Weights of a small GPT-style language model, trained from scratch on English Wikipedia: width 448, tied embeddings.
MLP neurons of a small language model. Each row is named by its layer, matrix (up: input weights) and neuron, and shows model dimensions 149-297. Each number is 500 + 50 x the weight over its row's rms, rounded and kept within 0 to 999. Numbers have three digits each.
A block is one neuron, or neurons of one layer that tend to fire together. After each block is what it responds to, as a language model described it from the Wikipedia text at the highest values.

L19.up296:457571481516412568528460398528419527583445508452545490444541458608479592531454630449517449454485615500547571567584491501441527480433442502515489517434461554453539578448454573533471510498472483498569531427509507546508511489430539535471401542469523507582493503458484458514553552578534451530490553529511543531452449498506522534547493538541498573499414576551471476445526497634470453535421517448398480547442518428446423459533453434518507441499442561472
Description: Mid-word fragments and table pipes. Short second or first pieces of split words, like d in in-dicate, hi in hi-red, el in el-evation, plus pipe separators in tables.

L20.up196:493410581405481532536455551492476609468407527464463555459472522490468539490479429562462498508455430513418575460481462517510524557514531460496473517532433515470446534460533532467462499537477430443596453529538478556425554481507498484481448394547560450489496525555448532424475523496570544477534506586574589441549458532529500541535588479464673497448536521562601407516478459594521459606502468557539505558543462480387529583481474399398509465475436533569
L20.up874:497431508526494408519484569463511504503479536492463492498576536470530547461445501488470531445460539490547450566585451445505503522551424548492548531471496531458521438583366449501525489444491439487430423494418575447545532438452561487604540568516514473445486548520407498457563567532532523479462524495495521501586477463460509451509558515482570426426584557506438474466514468513450436518440428540536491501532493522552603513480478511491477426498444517534
L20.up1122:542548530494539465545571596575501538535532515462449479496536464476586503585444544473524519521496454536523583518526526531435500589479512500478501524551495506464470583356581474527437439492450480528520531470559477475428443411544498536546599499472527537556514605458435568441514482560513543433547515551455471490524554415508566611535477561518473446400484464510479574421523485530553453457417578579464454507424463474535389490557516567451521509574430495588
L20.up1129:486515411471497460507562427484478612578541525412487492442519602533437503447423597564513580539471517522483513459605490485443530458435459606490412556455409463491436524459601419519532502507541411483496413513503533558609464456523465458406543544512539478533404505599472403436502537380451532446468505504483518472490538528512360537524454563557456495433510457523560462469493575494502485452430427390462537400494494491522514503388484434446555532466501511466
L20.up1266:537511546474545453528570496498495486521333418516481596538471491469497445468508481513497509472516506499597486492457517526589390519489506517436546496448521519451487489492490508508469471564492476380421523437494531487531510538502506392564404500493501521479562530419442493365532501488547640505519439436540511525519540462494513450653553475503567416534453562542564492455505456540592483524545540553585499659447478512524510571529486480443534508507475514516
L20.up1272:418503507416520546452528523469467505514471488436507481502476498496404545502568589493471394493468452565474544500576480484429441468566474412525485549464455450447563558557498459532464461456471400557486467508524480568524525550540534498509464464457513473575450591462437522465555577477466514491524517477578532528506537492585483527586498431488543469445457475455454582446454528419514472508534501459521611477447525540428507519564460450502461572481477546495
L20.up1301:506425505551614570466526491571529572452376455526507515538554460444498536477462596469550477514423485507545560566536542502537405436488452568431457484461422527447425486558587438511561479480607441416515481462408540460516523467458444492479452518574546500570416630399460464531478486529423559500487581472485459494407490462532479586411476493517509511575553433557529506510572458597545570464460536532533459435522481460483599500482458490493522456483552502354
L20.up1457:437485602520547434564538502476461536596387489495493490513512432468543432403521486443544499473524500568552410503494519499537507519584509483504479483440634507495477500540541537491434441474529515508547513508483462564465548526516556389524523430496474460492475426400508611475489450558461579505456477496463431565547580466467566553602470565548508489407519561451480468522524633559542448454518455460451585486485460461465548400465495506393440455534506615512
Description: Speech-verb inflection endings. Inflectional endings (-ed, -ing, -d) completing verbs of saying or reporting, such as stated, explained, noting, saying, often before "that"; also other word-final pieces and conjunctions.

L7.up415:492445500399463472475611502500446475406477426387384443500472413438397521484445571506490582444482473542458558500653517519477585525445482554417519409471481473497532508474517505548452449538504554505447489455418468509554497495636501477446524527489512461397447548502469523413436487436476504539490446537583487490523348473372488480531527470386530468465521507506490482548526505604497594537436504465458470518441503563456534498520481439582497448468487574559
L7.up482:459508569436526514548548520478533535544483497457519466500489511471492430506560561557507532508413504521469530490518462512481568508450548520383505507393480433510448505395620441509532449467543477502492503525430442497465491508601621544564431442497461543481376532552404538547548572520558524459562519460490488605608534534397492501612462520511488504528516500506569543504403485581425512569483554547497536429467492526428500497399452476553600491548558570490
L7.up586:414496494434501492559426454491501518432424456450471513440478477479499494586400487488449489390429451534493444481452469519552487422460532497534436514487455461435624450510472553575510623497523533537434465546412572581474584452523540435530504488468465453476503439480572502468499498458493584466538524474467432537480606464517502492575468534463533447561466485481507480556584479525476505613492540477514555471417499465443514488473357386537508437543500539490
L7.up991:454452505391403498547441533477507527458495493463499494575514444513479424542535456448457479355481477584481522489567498492648524560530420541481492465490584499518530482536472406531512535485535474523555521443521495504483516493502519500514512553505498439473563527530506440374534579487501553517579466487568385417631537528472535491552475491473434423414482484565520545564463454499466564519443534479462641512421529504415620527440500454576516422504500556503
L7.up1162:465418503547430516485525494546531507486535519451437559558595546484434517503409506442412494445455476517489525461511576487545513514444513454320530570498485519520566537501480409504494511479464469515504554485597430470568513498526431510537672522578507551468536526583544517548499441510561497537519486544426553493534589498455471503492489479493535475503485509478414514544559515543515515512483500449499494529405425471561536594460507465489454449479570522485
L7.up1226:486520440405457520490608576465441555563506479453500496387560432503467557462464542495469497449460483549470451454547389579550558571437514445531559491464553563581504444478507474540479498467496394515476520549533579491496475424558530471524537388527539466553529477449447495417593468495517531478472490406502534475538496533481465485594552506566459513521526528444397451614591470502579541501501476391497497446517544521471537513451500532482440540462489482453
L7.up1581:512493431432456385539470501570517617503502490497484535545496563497537479567416501490453544498435476576454511467515492548482540514614464626511494477384646538460467478527548461572545545533459520348502548460444570534588549501450488436536521384577490451467539491453445515508607462481489475508606557469585551560594489540491412398493439472484470547528535528488421550468553616525551511437534476502497551526480506532508581521562474518490529544436483544541
L7.up1657:607396479471484516571551496496564516485503495523479450542515462431455592492464562511496592505526429542387419570619538373456466494462467520504432504515473513512541468523479542492472437476438497516477535566502551473516496539567481500501530544518495516373423579428534547531504550475478482510576547539628463499498463507508522520566469495551580406500463590380455518608480437513456567534416505518492530528452540590466466514536529532418504458438494463410
Description: "of" in "As of". The word "of", strongest in date phrases like "As of 2019" and "rankings are as of June 25", also after nouns like "part of" and "member of", plus scattered mid-word pieces.

L20.up70:521444531533478502504501564466498469489510422415423495530600565511522518407414485473551412473493597515486613526511447500469485550435485527569497403469562514475420619413525486530501473489484427565508559510550540517578544496584512460511479508544493436504522583447543545441547493483560609461478547546575435552490519485481443502498555573562549484499519576514467535468523543462426457522452546463432486379483582482533516424457493494603534535528471541531
L20.up340:502459434473493529493384485460407550529510447460486486503510509480507491432479490480360469573393487563449497502506472443499465499449505350495438458455473515543497496447529615551397482441596422501514506477515471506492609406461566511455528500487546437417428600617477623562490487454517532491529461533509483416579494460496504495563536440573555605542524537557449478524548561619477453536441366515422567475482457512476571532493511340524490446527404553389
L20.up692:532492516487385445403486467509537498561464462556496555492470519475483568455455508430405562522441500596574532537464399532512458517493456526595572552467517588435461387476490583511523460527578503394437513451528608429551516470511546541523453502518496479573432491384467544488546528505468437529522464443580450495475431487558442519479499523567488527435516448527472444510468469422480510491489484459472527647452502433513520481540431437513509462518573575480
L20.up845:496460485443428500467506548528573493453474427475471493535468460530488585514588573512507499465494473530372485529447470472441522556531567488449611553557498570500520507452515576556499463546529558483470668470483471505412525511479470535507437423506549490428445532426475525461513530514383540622604433535544455545561524467482519512595421507532513430530479515527567513525425551538531489492436437437460522571565596437439554482568423455441485518546479529444
L20.up926:435511582567573535518514549446334514520566474475484433410514494565464556547477524464541499495432373515494607481496481443574458463500531446487518497468521550496494521499478449539489514487453534577557506464515533528474489499587507453579537446594524512463489489489503538501478620468491621528549431561537551461501578408444539502470479560578565568498541555549531550526429428522521571453456539475459495423546504490463503554461505476531483558557520462420
L20.up1061:459469483429533461499541495535556512550456476512546605495479479544510516499532488506472380497410485443580534514491483584537438552545516509461537508510516521474531490379594437491554550512487502444550560522473455503430474526470471392551453461460500483490483587451531490509408526490491535496486439554538444483491560497564459472533636496587596465461532543597510450517458484488529473447435527531417475499404502581414438478539535492472527500551472536382
L20.up1320:417497521482497511547489524474444500528483428544533514424510477509541566436457547469493442586431483500418460510561448451478439518466497526455560497493465549518492475476563470602479485476465485461523527370545500520516558513586512536611547419495484523524557473536474609422552536459460546467540495505606474510529498466530459533492576501523534555509415528533432518571471521570435575557475506420481507510423504424503483492553467423481425525495492527436
L20.up1582:458519484608471485543505516475529478527502513471429590485494570526614543572430352449519505595505508454535481559402542618472501479399446573535519576510531556446535570497466496488511451558626463448618542428505549523460578428604468507501567500491506499448554566470486603468498523495473529609432524437509526437544532509469477569455498449524452553501463617479503453534541529449450562472601504496486472470417507546517484485434407486440476600535423580431
Description: Word-initial "Ad" fragment. The opening piece "Ad"/"ad" of split words such as Additionally, Administration, Advertiser; weaker on mid-word fragments (dis-ab-ilities) and table cells.

L7.up34:467411471582619474474545470520484542519391579465495499534485558579487502489476533507537528436463515439528612464495546443529518437547508527565472521445538518450468420464578519554486494457516464479481602517536503473429580536429462508521415457400481490504469470473552497510501490479447514459544601504487500636576542402522540507478516465401489568496480530435547468492516508396539480529521540624466462434549427478547473513604498458398460531449398509505
L7.up57:499442483394516454519469468503488481493475433401490614366506547466509595477448497483527538638524352458496523547574578542532425555481465520551523487471500529553513532428450521603577372524497473528466487575480495441536563463473549462525463557526444525417422505493549459470483518485398589447564561507491429423475496475462437546429511523478479512467435486433554494578536511490429548479511503556474459524521505449519499474549498525432470557470455526434
L7.up124:545447482489499475656442478425528524486449487527327413381590485435558520536571606469555477537480466531490544478471442412511476501494573477453504489467548539506479556467504490544484466406519494510557544414546474507449454519517482414546493470535454533500495518597458514461433512462445506496558511543451468510571389498527505444462552461450482516469485498481509535474446527512493540494486427587513504483397518464499513478519447573448424459638508433489
L7.up255:502475449451557586503517487496515569552487556422485530434568509504547541458429517512450529511512478526445596486606537512447521545443497475444493456495464491427419470457602478523469498477438447497584564494396513470409486475548552424485489530497469624493491606519523551481559532435543464471525600501500535431407459500494553464662601516478505491537451503461515480524614569620428491471466521461520502490498491495536628441472442408557441588482418509430
L7.up503:429441527515590552537508528548438530511530560433543447424601354440652526587484607404501452492463498522491612520460508618487476504476517558570518431446504533480537599513533533503517455550461478371468413563472467509484455547487543470498518543488443517439485491536516489339497440506462480507625504501441491469467496540549530485468484630430505498487505494494583475533581545374544484527499465478505511549493575551514540589554451462423425548605513419447
L7.up578:547411454378514464517496483513541612535526522531421471494589487513360433462464451419514443563551490572498487473481380542483450616490565547566440551576565555517519503517476486600519474524484411500682545558423483503514571467487475456486448569549518523512459479457457530517562455484396639510577504472529491526467472484612446446408531498468532481481539492477510504458507498366469553518429446541440485522531541458562509463458514526475536519587547481532
L7.up1648:500482410522588552571516522558449574449520504462459545568529491397504526627524515540511448496528495598505540507553577551457370535451452532448506472554590540541499479532570425553527416527459455450541579495529502421494497495575502405568465538561438498487504562467434496504487476517509550436464512454537453497452436525487446552580583551495480443478457530452535550551585537530457540483563478511495489496423566451527485553489466428466530430599553522448
L7.up1663:462378474465489566435491474526484564442502406529465521504609469462457540596430500523487446509556429516534512494527547504504440524480438517527520515399543482551560419542427495621485385454564508521496533572370489447514535493542553453534493608531507512437479521525431503458609517482470485514537525580533500474519497443593506497513572461494476479428414509482606425625479566478482535481450430503510587470519487476564557469369491517477543587518480616564
Description: Mid-word continuation pieces. Word-internal pieces that continue a word already begun, often inflections or stems, e.g. reintro-duc-ed, appro-x-imately, help-ed, de-gre-e.

L7.up74:494475533563566602491547534545475482523500628474481445483523464634638566468484506464450548493451395535512471406503523549515406513495555504628498520461575530453446572455518484548498463503459533474431456478547391489448420609504587505537460523541530548501500448524503432507524474552474517495531432430457411518534438498531548408534494525452589506492543521499527593547535523425456508501469571502587425487392599462447503528473466490539503503484481474478
L7.up469:495486564524510439603536546515457492508485485501523420497549486587501505507452486544496477459455513515464539491374490547541548521431537437557492472391536474520495549505507483517449526502517528533516532506436462573531529485492504508491511555525409598463563646385484505512581502508491520542498470509566440470567507505536489562453446523469445526460491491534511448499401480562472553457531540495527472471436436565503450453470475411503527477542515510417
L7.up552:494480397574469552526461621594489627490510493501551560545548446484611512546518536489520423507514533541435493505506579502604518575467490522478501445520515469497501542474449447570573519450526508461453520474420484524493544504391538520567424506580485463476444488436546540498467422441490491516520541514541506449547564488396595557563526543441516495361451556541482519503448554514569494542419519544502409426499485408501585484490471473470453529527567472495
L7.up687:524478450495528458440583505573547484559577535579389556501470430509508528518425536513555509370486591522471578395424550519604522572454512447540409473488404564450579440439574533499471555465607505552492469507465510604543447576481551574514413452511497611516452476516506524410511456595455456498471536543547483587553494487442506478534514507489389428469486475476431520515514553488475553411461512523436484443469565513544586449378466480489499498475484525524
L7.up751:523464481497561590485530575493519542537564592478497473546520418476608539528518547495553485531461579536481555518532449588482434548454602467530461451480523469387464511518573442461410534526538475431458457423537467485341504528412513441497513427464574555611574579456463496439551536465443521459513501479503482463537395579522456427486453589453503557491585508510520538504488562395509498534478503581499417486509490430432542486421550385506554464576497426472
L7.up1074:468510502539525500483517512535499585507496535518460534539504513542526562611470530434440498501438473555418495514420461538528474519481498491508493426479549477496442513541514445554470475471509456594538492458454446559473482539487542407480445516471463494497526439474430467491501543567465520499532461484529546558583525501492503488441438521394399489533547481498569575533539616435504527451579523546503535528517524410530510441484521467485558533582423557474
L7.up1472:513576544571500515471547442555515588551413494525447572446516509516520535487504535502449478427469484555461474508519496475459441479495548526603435499399466566435590515397508449554419392451504443444400484424514503604510451516501489424470413467476482520446542570445610532527523506542461548527544551471508485425549558504484580462449473504509605468477484495501435549516485493478465587521439438509539508515523470456505401535466380551589416482588508486475
L7.up1705:499403472482409545509516579562519463539472589571451555482420462496530486511479611488433486494492495524583566518489526478556433473552475554552465515451485529443568501452592459449387408467506510476538563452514479446404523502477518397518499543515553487519503464476484543517602547490432493442514443489505519513499480505524514480577478437478511490515468538447440494430488503486553510513483608441460481394486520371483475534395549446530462495455502486527
Description: Mid-word after o/y. Word-piece continuations right after a fragment ending in o or y, often "so"/"ho", such as so-ur-ces, so-cc-er, ho-s-pital, Ky-r-gyzstan.

L19.up899:500518636535533485564483500530536457583507458499536406575490419477518434490429538437491418479431476532535562501516473557514550449460570485424532578583447593483512552335557498463457438537464531574457502489578480554610467511635559433515550526480442551546516520438504557508605507535506532452570587500486457572498466440501467525504445481442582571428507557454476492459534646513510501481491482494530446549552507505536449586517511474458456487398475560483
Description: Verb or preposition before object. Last token of a verb or linking word that takes an object, often a name next, e.g. tell-s in plot summaries, Distributed by, one of.

L20.up62:522529457538487635470523601392560479517474537595452481499464577575431502560497511461464542519424456503437553550505514556459416427503534486511559448486558555462473520552465498499478462458506502445509478483499481489530536513461537518525424571484465489450513376395392516512556458465540477480504411558559510521486489544548548496539595478498540472496490575478547543560607482484537404468548523554471520461477493467561565474551448523501458526461449563438
L20.up450:545506455495508573523635500549470555517440528553526437442476543464495511504491554508471472462474490533484542530479509532585423530548535510484501417543510497557430537464480449550514583468437456480449572459471458507510449469499533479523432547576546488538429503501470592582611515582488569525504452482488407559405487485463571486621500491567652583452488513460468426502447486548556425585468468540407559522504491470587527553539530623481514436511477464387
L20.up603:538422497472449562492574473518532513502442540596499459531456574479682557545557488514419537481449447521495575561475438438491405556552489603479513460445515434548449517477503414610561522488540514525598390567533525477499473496514570441572491559496510513461448494538492397485472516540547498481539484556522379632448449424528435482483574522543505462455395442531494507462665524572535474521458494477503558540524531437482487487530517485489542447512524527468
L20.up810:482514510554498506552483553503469519592447534571503681471554500386497548527443545487461442512510535576499512511466391573451473553473510528492420424535459560514479382515562466492469495456522543452426543408434523534522510547506455490488412452458554465437568594483570521491463510571527530526483471438422490536513473444464453528597497536436537559433481533476526485481571578512532489537476508543559489632537507524479548454515519489495477460513559524472
L20.up997:455463488462471479650549478524469496543472487498528545490524489571471528521542472419488553490517466446454527472462457412543484533491457528477456518472524415451476574503447516509510414621561461471596457410559454522467434510557568605655489587451496555545429436405440538510544524522445480571449500488482393595565428436456435508503458512513514423473341494549487481497437509464545496546506411483391487403389566465538624459487548553472471508491438594486
L20.up1157:512452471510523526570512437468518477545544495424497457540579517378544550523530509492476572503470556557551520444441541519439487450476553480487482556533478529465433503462522428544537600491433467459546570530506454495433544509474493482419473454522508478524521513551518470525524511481570509472500558533476457452579540481451405405502572531565447530501438467544570447469486593494480488531546479560453474498438518534443573497434455348577504537515557509510
L20.up1184:463562507468455522511527464492477563488498508507455548492430628427586583568526484424357482557520448534442478564451471466487450559486576528582548459599499532494507525458446432542553496426501508494523441452582576474642533590383423454481530589426547456491439557452526461556557474502548458556546414454437582616445522584516559453518522512491534492443432518548517450562510529435501441536516593511522487486461527508505503558540495519459547577506483478501
L20.up1757:449504556402465430477578425578481546573574493508479499469504585535546425437573553420484485526579432493442486475610611551445486466446481530477430501517447581472512482502477500507511514603438524576514505495605484467485544540486514538534516550509540500487507601378543506530553508480389463637460456474591481547547491507494521600528559533495495548415488532478483492525488532508498611534502604603482529522531526488464609463452492458479534423610525408489
Description: Word-initial split "s". Fires on a lone "s" (or other single letter) split off as the first piece of a longer word, e.g. s+ent, s+inking, s+urfaced.

L7.up394:377442392522489572517491519527494547446446483479467485505515584459461562561477543436515474530481468457514510557438474528653508397497554492515600518453461521491466398417528444575412489473576539466632474460580484531481619534517566476540409504468521522436473487505555514590518557383522527582590585565514551431492516428447555551595535507465571458556555499579476474542516452507450581561453513621544537555480521558540397485525464382470452458462484562464
L7.up618:577508396561585549537500482471548526483362553337438517412489516454566408524550504491585616564559486484507529478553453445569519530504470475528534455474500473494544482471481507404536503424462459445555441431495459591408557457519491427500488424486513520431505425480487525453527487486527514475594587556547531578522521470648502470513523498497472491525523582511518489565483565440571501565509441544518526596479477377612468561471537519516552519501442489454
L7.up1013:418450444551471456546561502513497583572477559419438585558478531510547480515538541437527477543490570509487466460518483547499498449439526561454469453552478561464427497446604386552524505415466492435485546500543559449537660483524531489459468424568470497531512515442522475520431554446515562476537562489599592444441462448434526557432502518507522470491535520396524434564469605524439567577455499566486494509540512453564517575423543493414471473488473556567
L7.up1438:490466470504573516563502506461462504530468500482526497472472557593554490544494474413506480432517581502425569454528535438511466468515570493499527502455501527456458518518551465579547504548432477519492469588463445515517497416568474457661493461538448512414504635450545499486549486579440521497620530545499577454495582438540520447533493435549568477412396568480519528511600589478497488561408554504589445440489531405480519502487616438470458455323493445530
L7.up1477:469519478452556480515514505583475468462426511464582530538490529546545474433523543429590494484435478540457516535431533501479553469420467437461433504494545424529491616564527511455494524458454527388406497470556471475522569548504482498499450494525534522523491478514516493530522540447512509489566560443562503545518536500462491506529486485454577400534540534505489480596600506607595397571420547441526637476485504519496521528467524448447470524425451621515
L7.up1523:549481544574476523548458482412533489499475501513554453453502524470488590502461461553553380485452470525510532557418551512469542454488475466538504460466500538510547583436466520536527543547513418458504527547514489541507469511568552452521515517480515567451509570457531527499525506534475556527548595541457549573505463448538519468632547521449546583520533561552541471490578532469455523509538438604452615413467574451521443436483462473526524532504582621532
L7.up1564:473503563481521484492431613544526496588511480557474502558500492504558586538465561414478412470462522609454570561481501557508483482525474511466566507561391547524453450553591469559481455500566533528562473362505445583503576468489488469562473489584436548551447417521552548410523534521590488548594440558481621379538480540517437437505508438492505517502479541551465473595530444563476526573449459454519505437540512403591504431434526499500511498516514550498
L7.up1762:556475510448496485484549549517445479531396557509561477445483439501561538491398477583519520452508467551560568521498559411387488497492542563446502567466544564490509580451493524600405416496448559440549481540494446554524538496417526525552452471516556501455526463396499464520603553485497461392576537498540504486535498484484506452591566500554644525462389565528496393507558556485538472514504529504565468518542538487560460416563539442427427601515487457502
Description: Verb inflection endings. Final pieces of main verbs, mostly third-person -s or past -ed, as in consists, admits, occurs, appealed; also of after consisted.

L7.up315:557428491437536555458505527502506500451433509459508498423613432556534483493443425514454454455486504559421517437468506484480532478472430484515548485374523491534410519565476478563471568434513505419500480497529454526544612465440604443561519441480490533461486461480539525563463409494499665587494519497556518509550537446565490505542513481487502486521473454505509546554502568564509596526494520551544405584543430453373476534399416475534459515418493580474
L7.up322:587511462534510558536511475472476472510471578493486598506629502549569564482546484479469494487432411489401460482529429502472478585532504438584514513419503533452441500497597509544537396454492542436502504493442578499467436458514542552532549547543567591480454442508488536418545476450511501502567563486561519431516441520469488535482562515526492534505524460428470499446493626553510555510471534504485575412500476417558499553460547357456483488511582531442
L7.up583:549500513540493506503388519418498499489450495514529521555559421501531613556516501516487512551602547611481490487579452447466472477536405490528458500449613501489534513576446580469578544391405492444477543511508370571482512548594444422443453597404504481476540496502622602540472460478557385463483529451528521465552476423521506528428440493457481463521422484507469547474531435456582556537565479508495564529447517434455510530406647368532522437461526636467
L7.up803:637445480479505474501536507485534510586491575522504634484510516491553505479517492470559449466467526574484523475576410572550509567493465555473513463551589512476352586496453424528552461343546475440534517467481583460392474538401414477383499460467490548578481465448568453521477448562487612455598494523519485465533475471524439445556415518536522464517522506527621431506469560591581561530539498470565456486464536498475509435400522493470508597513500566462
L7.up804:518456475495615499466543394503499466494490503439432512417512541474546531567496517507471464504529487516451444456618509519421519543445537474475548511527503503485455565450492506507481545515529531450462484521453528459441529563469431467494532526448513409524487577498538566479531494459488496582530561540561554483553468459544501618487530504523511522487459546545507480501488527488485486537508464513557540548383470528521541446448473482529540527559543631542
L7.up984:487499541488564501521486526500473525493568437467476446448567510492483433471506518561460430498490487525512542483595418590499419519414562479495431524474503451439410479478474406532548537473450458536532537450533518448538616589556535471531396512509497587499533482531473527547545573492475573573527461512436481535522568406497451512512551491459534457571465512542463523490467553536533446617529521548566504485460527473468545470555477518492622525469464646464
L7.up1166:457444531482497463469423443504461488507415472461471402453465513469531549538477500501457554431522566511525514495538469523446422489487449545458528495528534512479545454450485469495496517338475517482493619496542466513466456509498476474479480463486598446590519539550595507555580536466477493510486531542575478437564499475495528522608519576597546573413497495590415515600485533556472597480546480510442505581415513453501521529481527520518517499428467543471
L7.up1350:439505510562539486449521555523453436507455605433411447427463448540592554507449358453425529497445539539426524440518473470485534512478497556477519480500486540349468553511509485603429546475476444480506454537434467552465513454483544429472522451505409525484512447455543593469629477485483486545502480533506496570489550409543469474504562505571591499488432589489525486396530603457473477477564527543542562543435536507419487490510496426565523481524480475468
Description: Early word-fragment pieces. Short second or third pieces of a word split into several tokens, often after prefixes in, un, de, con, as in de-po-t, Howrah-ba-sed, in-st-alled, un-st-ressed.

L19.up71:462491544528403458523501534468494514493580491433478459510500541526574520539489480512458568434423493494572548469473563494504536460393475416454568482499394525552485440483519482498476511575544505530464506500516491554525515422536497507556510448500538527539515508504523467422509523421417503413493433474461496535545508478478469561550526553472576592519528606424467485663474517648489531585386465438512472564395440432484430520429489474346518462622553464446
Description: Linking word before complement. Function words, mostly "of", after a noun and before the noun phrase it introduces, e.g. "sons of", "shape of", plus "and", "as", "after".

L19.up340:417555539548535547467456487487494478666426530467431498464554465494496503517471610546486480510470450434559522551456527532508501550577612505599414540465452551472542479441534477553461518461500462503492504450432473449464559449563469425619505492459518504528501600549462490437519429561527554514541533466449514414556504439549491413510468448505499482463540543532504529522439557446538564583499454537472486458486478339518505519581518521490417418596446467521
Description: Reporting-verb endings. Final word pieces that complete past or present verbs of saying or showing before a clause, as in claim-ed, show-ed, reveal-s; weaker on other verb endings, table pipes and name fragments.